Weights of a small transformer language model: tied embeddings, normalized queries and keys.
MLP neurons of a small language model. Each row is named by its layer, matrix (down: output weights) and neuron, and shows model dimensions 32-287. Each number is 128 + 32 x the weight over its row's rms, rounded and kept within 0 to 255. Numbers have three digits each. A neuron's up and down rows have the sign that makes its largest values positive.
After each neuron's rows, "raises" lists the tokens whose logits its output raises most directly, leaving later layers aside.

L8.down576:121097176140152090182166108126097111172135128153119153101141084135132145112116064160104141160144130089149093114103121171115088122082216117111170167149073172063081154092148170086102156097145121143159188075140148117110112105121129112161117152085098155145216109177101157156142164106119164066135129128101093153097136102153165091147158112113140144185135113114107113147145124164175113153122141099069090095130117151131116144136090115151113132096167194218152144149120157141159186190078159085147121201157109142128167029149173160135122114108187092124095176142088077078071123161106108051093139077176143188134099107139128101123114191117137097130116197101190115103134106153078138085065102105125133167135160128156150130179161161095128124134101127139125121111118146113140146095079136
raises: " day", " week", " month", " days", " times"

L8.down613:127137136129166093109119098091172091105102158122139157147064153156073161209123056144118185106108107100099114121146108155124111031174192151096131191146140130122115113192141110109110106052115127178088162102120144133154102159119114140106096184135132094127118141077118100077174137111122136097170164079109124136096127068136145168145135114164073137109148075140121112145094132156122091149155118124117106074171108223135100074100148152113156122173163092155106095089108088065189125094104138187181158161114107148221167091108134139145124157116122136145141156130122083111108096074190178144122126138143112091137103104118153192179195125137179068102109107105038130106124101141115101145175194156110083161087111123113155100095127095140102112153077127202131176190100074143114184116117133
raises: " addition", " exception", " years", " months", " end"

L6.down100:143180090128132134143142123143087060157092049157148135160112161159179126100106080123140165147151138158165152124119142100126128149156107198114177108145082105102141141094122166148107085158120159128159149123125109093077069087075141085123131161111145176141074113170177209176174184155054181084108140130104086152081048137098177065154168063156138095158142103110131148122102113128120086180098115108107143103066107101118155161137137163110125147099136076116176125114155163165123107159097180114080116142116203160153116111113111167184142157088106188077159137086095106162134080080124090097164117131168153157114143089084125123135133107079092125159136064067163085106072120117137166100116120138124131059117181168099145139084130156106144140133199159109096147175177112119199166155124086
raises: " were", " are", " include", " such", " alike"

L10.down257:172119174183115093135148109158095143106097120142190145150108083074075121122078110159130137093070122141187121151130173126068109117094101149118112121103092083165185089205134122167120081118115058167180093144162120169103139111115155122105131151181182062133178123071176122082113149157133133110113154138154127120112107147130147125100122166114172149171138089108130111107153069136083141107071098132135121163169113066114109099152165210082142174135112148124087109098226063107146115135122072161137118183123117148119117126113148057149136123157091184145155103125099103103141078142130141115171169170081109147159081171107097117132106084119143135166121124113137131144146088085103153090138121098194139116121058091130075131138109116131158129162132108115196140110092151129072096152105100
raises: ".", ".)", ".\"", ".:", ".'"

L8.down738:145127109129209166120123172172146141169163130074115148093073175143118154137133118174094090172131166146106128096179114122075135135094094181134129121152128187102159139135140143137133132142122117162173107126085118111105133145119122123142071102140124185178091154136134123150132101176179126110134109168078103159192042150117094182120089085108154112202132115094137144089090103104121125139125118151142132172135143161110156163144092166118117188027145105124105094118149118139073151092130141129061077138186152124125125084172156120198157177056077151098112093128111130157066132187101079117086113137131129152149161080132076072161117093072133098136145114105120098140135107130166124132165122166111090140106143098155148176122146157058094137160127190158125135194202096142132173125124125
raises: "'", "’", " like", " such", "',"

L10.down458:104146093167127122142191143114118083113150126100143139104156126136159089140144129049138136153151182152125094095136128119128094153122183177156137166143072130159131120113092166116070087185180187160120136116092180112145146097144139091170112104164128163154212096073106097108157141111090112097140156143086087132131124133135142109127122154103130169135154190139144092206134107133151089133177124149122086130161136152178105134146140135105115136219161073124119101097110151134092127101105135180089129100068122147094159118121116144090064152165127123145135063086112140165141116124096107097099057134152104123137131167110162090172186170143139123163176141115131146084099123132102174143145108068086131077091115113116077090185134148091110167098088144165111084120097131140141133126079095
raises: " has", " is", " does", " becomes", " continues"

L6.down657:192108118123103115110111110108117092149184117097078087109168122128118135101133101155138037099119150174136167061095089159104139126050113152121116135129201179114151140162154158164125135183139113096132148171167146156170105071150166120121106081181132120163125133096085129110111125124128082117078161183173098088180172167084079116100103182103177113106153174144176111098146079087093118147142114111072161144108109168124109195128138120133125124037098180156115189115046196132110183135114130077120134126101153126146055132076115131178072156118119054068134130130104166113128106117156073170073106142142107097120157144105191104090159096140179118110119121155119140194161076134099093113145113109139033133129118128122137133170141135077140129117120150159121142141093194133142071176046125
raises: " they", " it", " he", " we", " sense"

L10.down91:163126140105067105128080045159103159163113122086118145173093138089114163131206088154127100145124113126122160141124131151136184134083085154067089149097132164126155122152142049115134165155084104109172108149135068168068101187137130178107186090110160083150106170162108167145135129083136089126109136067132136096110133183129067133107114128114124096086169098156118133073097074131125118099094088180138133148087043088093124154139100103120119115092115138064108100186163145133124075163138111103160157121154130160181092099136186144127144111029156147110137153183160115156109133113161092156160187113124099130124145117170170139046095120178129147146166173176133116172158101125123093149086132183152147140113173114162107171140114121158137137131154135124104163183089102147092088150096159
raises: " it", " the", " they", " its", " there"

L10.down827:181116121123106185094091087092131068095152165138166113123097169207146100097126124164114135078157094142160105167132107122163137128098163118106117119104121079145103133120159146133142127155101164102173155112078162085164141135096127125159119148042161103117102140083121173130126145150191143085150186108144084171131144142087116038117111128092138137138103137162124178150102140128097084134178069187126145160130121126107115132080174132169120174164160128156145141130153103130089105089189128152190106142106164158124106090136158199154125187124120073096150169056190115156112146110163124081118072122139136128119080141157157117099133156081146065143125124128136084137124096132116171155125121151201168124076141110105178149164153199101144182088177106095131113099156119171101106201142136
raises: "ichi", "itsu", "uchi", "oi", "ki"

L10.down657:132169126126067116105128128191160140104139141147079076155152118131149133107098157124093109102097120122127109131146046156119180081171106112146193119117077126116071088129143128139109117134136071143097098148147165101115109141170123127160153058139182148176073200149156132116157119071171091087126108147092072162100086102078091136126148101145156121153109153116118137106140071117121110177106170133212114179154097046161111125176195090092125091160100091128100136114109163089103148108116136098088163135106128124114108152120120106134114145104123191171126092105069130113138121117110140132092124109164146166207106079121135163134158139095111110131099119109129130161121163155100064119089193111074099162146002106158123124125156126140103184117120123184123104133148109190126045104118132
raises: " whom", " which", " itself", " them", " whose"

L8.down380:094096150160198191211098115119110125175169161080105148098096119119144119177087107114069190152099135164129076119130090127143080155152160129108126179165122172149053102151120098157116150146126130132142152094111162173143130138155133119091110154195149053114106113075070103153137070139113160151145091118105142136113099120135185177111132232131104113171112117136123109126147151088143111140116192070081072093142084149104105174110163097108084107107116111116166107133096156138176107112128122141141134160097107091108117134126119132125105164161157154149134124130075124140089114116188143177099141137173152120189163178133148105163177113154117109099138121132103126029128100092157070127085141134111140122172123059120135060161109177127117148143063075123202159119124174078122173059084105
raises: " July", " April", " December", " August", " September"

L8.down105:097091122134128098130165128115107176113077155145105155115111136137188107211094169147131160098146095165101132221149054121178097137130168124132157144166116113086113120144086174137116152095048142154155090129165155153068197152152132131127217152093107126217128120153108123138105102107121118149098156094058225129148088156139127085155155127140050138079160126115153056127138130126150136136172104122141128124110123126125080143156143155123134097122103113134059154125079126156125114185138104116144110143135174111127144133175085145110191108186125089159132068115139172188089141160131089126135044077180136145103152128170198125121070155090110117142116157208135134132140159110165116130078109174142166126070133163124114156092123205084111077111169158104096115098206101125166124145134146
raises: " eight", " several", " eleven", " six", " seven"

L3.down29:154126150130082155176104136102118127130099178164192097148149105119161107108130153136123122142121136124167098078103072126136185104131146135110085148114192185098165095173141115131140126186073106129117098125064121144100120106086131150143112144144121123147114119144116122131133085108119118136183150151117147140141144130107100130128130129137120112092085153174087122128125116111170106108104156143109107126099125077130149128132109149137138155179135137105143142148133134153129102120139141169140149143107153156159163092144166155107154115132125078078117168155132123120094104110160091168116126096174116180120096081114146101145099101138157130137126162128171132114088023121141085104138133165135125166104167160070116154114141117122174096137154122121129108148203159145103095103118103
raises: "==", "It", "Since", "The", "There"

L10.down566:185067106148137125164115144100146060152125153162100120131164145148167161115154091111100099138132127099136148122127133096126138129116097159131118095131141152153156126148133171149145068117183082177126126155155119136160136113125131175097181063104114188096182117111137136105116109029140139154152108097130142137100166111131101043106098119149109162161175096133142169113150197140073161135075197145144135117108180189098099175107188121119128085160090128094115125113086136111115136138060092067180163166078160116130141200149102141120126060194143196113144116148079180132125104199137114113155149167142095158089165075148132137117108151136110151089047155115172127137095123116113114148119119090183111129093119112155108142118105162061147126073068150124099128091095084124128073132105155
raises: " which", "ese", " whom", "ine", "es"

L10.down171:165202122131115134153154100125093144111130089169111121180082119134118155106072077120130166103166127107142103086210175121120106181150156122167136162178159130133101115045106179141164120119108125104136139084215143105126116090085135115132102126146223220178155152108091105137103110127104177147162116130104101091147138103127132069121108156110122118194116127090137106151146062149123118128179173162137108172091093116186111123100169170176157189086126134099109117125105108134151160118091142135118106126129085158101123131129134155158168119102069113143048129116122094164145127117136123152099090157131182138120162133113140138140155117109090077115166123109167112148176114089180095136120085129118103046164135151094140069121108180153178111076116162191119104157150135097215099127094151
raises: " for", ",", " during", " alike", " until"

L8.down111:155128093090078119098136110125075148089091174096109125096114116168164112128131126116131166156139141153094137129125169095133142120129152134112103087196068112125125126111113088087133114144146119088141145113175106139099079108089130171105132114146077097125147147125085155138117111094170128088102113150149141127169148165151102177145146125129140072145115139102084041048106090177192131123141145222082095204142099090089199141149161090127144134118166106115066110132105134090114144180101195160123142140140118131156140097121130169075127135130159137170132056167146132091132095172166093156097117125103106102103146177076139118145117161179123179160116144180109216117100144169124064143113135142156133119108135142099077193089087089087127187119123150145121152182183133124071080139086157
raises: " the", " its", " it", " their", " themselves"

L6.down31:143158130118088137150074099113115120111121202092106100163159116160116069121156150101108144176122130166107157140079091128123159113149135139151135111170128131113103128168158134114128119086114134114061125141130106117115078122140080150142140171073118122154131156130161184113126167058094131114167114106167141130132150136099083169176124124147101142131101099112128090135118139167186143186134113121136125146095111080120113104146134174146136150108144122108157107067086108087084105080137070149112114135122100144093112074147094124094118161134124065098096144135128163147106109125091106115093137136146107140131134123100117068112163080100172150144125117144105127140137128116119175118114131104111127089121145157078122123150111158088095136129201111143149121148149098136143137110124156
raises: "==", "There", "With", "On", "According"

L10.down589:140139082059119148131211139124158090134083142174160131180172171115113112116089085131096178147183136111119136070137082107108144169131148128121140083117062140121110174122152192160110091112155151140198100061089126128136079087085104162141127118108101118132092097162076131172168080182082091089088184130117080145132142150114159057129176152154094112132166111107130175083132111171130110091104163107101107111063087104139123165140106133135097160059135149059144102089129152120114091111125208087124135136118142154170120115112143122187146130094136174103146161099132154134146113050130072187156116118151110076074142137093114124118083091157014175117154132103170129144115111072133149136099156094162097084114151137079115119108104109155080152117161184164116126175143113072168112163100104
raises: " include", " themselves", " were", " appear", " are"

L10.down32:151084114180158153144149142137154187098197151171082107127099110110172145132165126138082129096169019132189127091065155138159115166103136190130171096168142146116147130110083116133119167082129099137123065131159149145139161145209107144111155088137186118177140146128176131131176125143193169158144132153091168103171083133115120136133106098129094130152150128077111137120073158145185048159124126146112167034174137085084108109144054184076153150155129120104094122153152156127084132110101161059064132105146107103068114142063139141134138103134151138134168136174096101119138107111090105136131143125111189159151106136093128133160183127101133150154158172116098155176168137113129133067151147090129133112143127071185073110167121104116129126109087094157128117150135141094096158099154149
raises: "'", "'s", "’s", "’", "astic"

L8.down416:179109074109130086141153059114168099185071093119147163120070144128144108089072096084089176187144172153141144114120118145131138148133155168098128084110117142146153109086106145139160119133160106162119117123139097111143033136175144161164189091148116161130083154155154132146076108139077141084093136208147120131141050106125096167151173105144148155112102154117094104150123164138154084147110130197140120110139149140123166126159122178120105150030145112138118091099135137177122088138137159174067067084104168138124083157137103153165120130134161164090096159080151088132132093140168115115133100104154147174101188111099116086144131114115000120163114098077175154119097132124167094130142113122125151073102165143144150130107080153101150155151207162152081135167153091121114131165129104
raises: "'", "’", "ky", "',", "elf"

L10.down568:158119111132106154119140124132142157071125120085170147103087129092133140174167114100136143152093079119137144150127176080126106071178121130182101195131137121163096125202111058105109119158108093149083062080137177134163160114111151090087104117122133115174172153098171123080125117162165140124136124109104141197091143128139116151092130137120184141120106166122168113139114040094087155171158122146168161086116103167150132105114126110091117144136162140110065070075119100143088144129087143142142131114153191118074133112095141105064093151203116078130155104103171205166112132138144127089117128094129121109157190158152098077142122167085150125121120108093110150119056139124146123093167136138123150151156140181126120089133180151110112137129164135117144133112148062129087115081101174
raises: " graduated", " attended", " represented", " died", "'"

L6.down582:107137182122111168093102113115139188161132147148119149127047132135122145063163111129147102141090105130172121116121085114166175137068147168149111174161081195092137055110108124069137143145131111070114195088109121097163058137165094099159203118141117094146127131134118081194098121135136056149132159048090135107103091121122133132141069178067141120083153157110130116136093093155093177140048106109119118095087123111114147100133098117168169122080128117101106110122166151087085160146166131131143169144177098165133124148131119157163102139116113140062093131181152130116118148128169102157136171102105151149113114094162157186121075105172170105121084111115144100134134118114128080129122131158138127155097155117089109162111154135086130078094102096170138163147059181066105067178131130
raises: " they", " he", " it", " there", " she"

L10.down644:124113144090160169114167104113111110126093127155129097133064159108197136109093127136110119152112107127069103112154113137146129154122070105116154143175089141160142061182044126134112164145096144119082114184136151129118074134136124113088143167104097088107088143086085134108178122122080124056113101145176148125163100114153202203122124127112113126119125119152095152102140137143175057107154147161097094146196116168173117141130157166151153126092112132196113120116095162129135145118146081157133077127226073153151083110081113097139110115195153139086128126149120077061079108093118101120184121180134139153165112109115107161127155109118131105138130128141093132112121149129102095109086097146074160152174111119079249127096119125090100130147091046114156135130088079096131087084082101
raises: " February", " April", " June", " December", " Feb"

L10.down328:106108130140144163114147115114116122116133157146169082103107138143070100022098119065131137169169169143103087234100143070102171174120093083146114131129111156104081199152134142139206068133083175125164184129085151182144092181077135131096105120143132088181118164120154136139122103136130064126125122142090080175092129164128110110141099118104120143115143089143090100123110140132180137130144138138148118093136061102107060075061134038130108040159125107112123156105133128146090145135124145132109125155146162172121091147137175120140158166124111134145153122145078151167159098080128090151158097084087111113107120124085105050128153120183153077100118112121200160170174156135152083164205078122097113101098162169094127106129117122157077110122141134059197103154161114119137121150096124
raises: " from", "From", " From", " between", " through"

L6.down465:074058078114135142141098178084126089126112134093163154095109105131175111091146155136151110199120144111163113090123193059159063088125135111138182169149126075099159117148120131129110144167112149131107106080155163100120171152124115123122075129165167196156182106140130131115111137139123164130155107088114136136153078139127133113137118113174110146085116097146125138153139128145180119113136145107095120151139082200170101078159108141170151142175147180111067087156074164118130137139066165128133150132089143113119130110067000163158107198118084152149162068105135159131125131116158153104137085153189165132124152191139104131167142092169105176134099086104113111110118170111139103121155133102106119105097124141116105122167124112084132134064108112179175122103126120157135098097149162
raises: " was", " has", " had", " is", " could"

L6.down361:090093149178116179100121171162138215133145101115067126119114144112112168172137160144133111164135081106146090103104103204151141115168164132095157114084128107111149144152141088146078116152066139134150129189129135205168120101127154171110187097091126076175127076126171124135108117145123172119180116137152120111123123062130186149101109208121154113117102095135079166098117105100139079176111120096117107130160102136166140158133155153094142081127115126083215140186033143033129084075138069153202157155132117122153122132106093115105091136216128149144149107085134133151133163150120090154125144115132131107196101128124142106111105100110106156117141098163122126077079143123203138143162138121137160127105117121176155139104071117139109065101150088072166130122082151128139095172093107
raises: " March", " May", " October", " February", " June"

L10.down134:095114135174156161166197165111086090099091141190141167102152169133136072148087133047140184167164138137121146134119186131119095148121193180112156138160062123126191100131135144162091042160176145133115188095116151132191092068117166066074073161159117114095154145061063091106119129167113138165145134175100104124131152153121144103131066131140102127168112135081156108155124112158161140166142096111139096182121149161124095159165158137080141086181150120108095104073103093123084118129101142166096149116058070132142132097147057135095098162143096135119121108068087157121153128177132114097135106089111115095129122175109134120158138129106101145160136142125109132097131138064134159114156098123102132117108096133095093099153119095087097156153086132161139118149102186171173154076096071
raises: " began", " was", " could", " came", " would"

L8.down437:166141123181128101138160147106108135101103136172109126180171087072165113129163080165144106133171134124154168069053145143164171128165115128121140139091109141141111077143124165156116115107123137134188171156121133153127146128095149170110046115068109135124093112124167179124159105112187152152183048155069144113109092105084088094170141109094133101148125151127132144143109105072113145133119162157162139137133153180117138134106163126139197114115091137123103130096124099090115134118089119103126120152111111079122100178189155105147107120168087157169111132160105064141080096147116160170131120083149192144124198063113093126197139128133123119118139107158140114125117113201141126141097147104092098114139091104161109217111087107175150152179152102143114138100162133173127079088127091
raises: " whom", " which", " whose", " where", " who"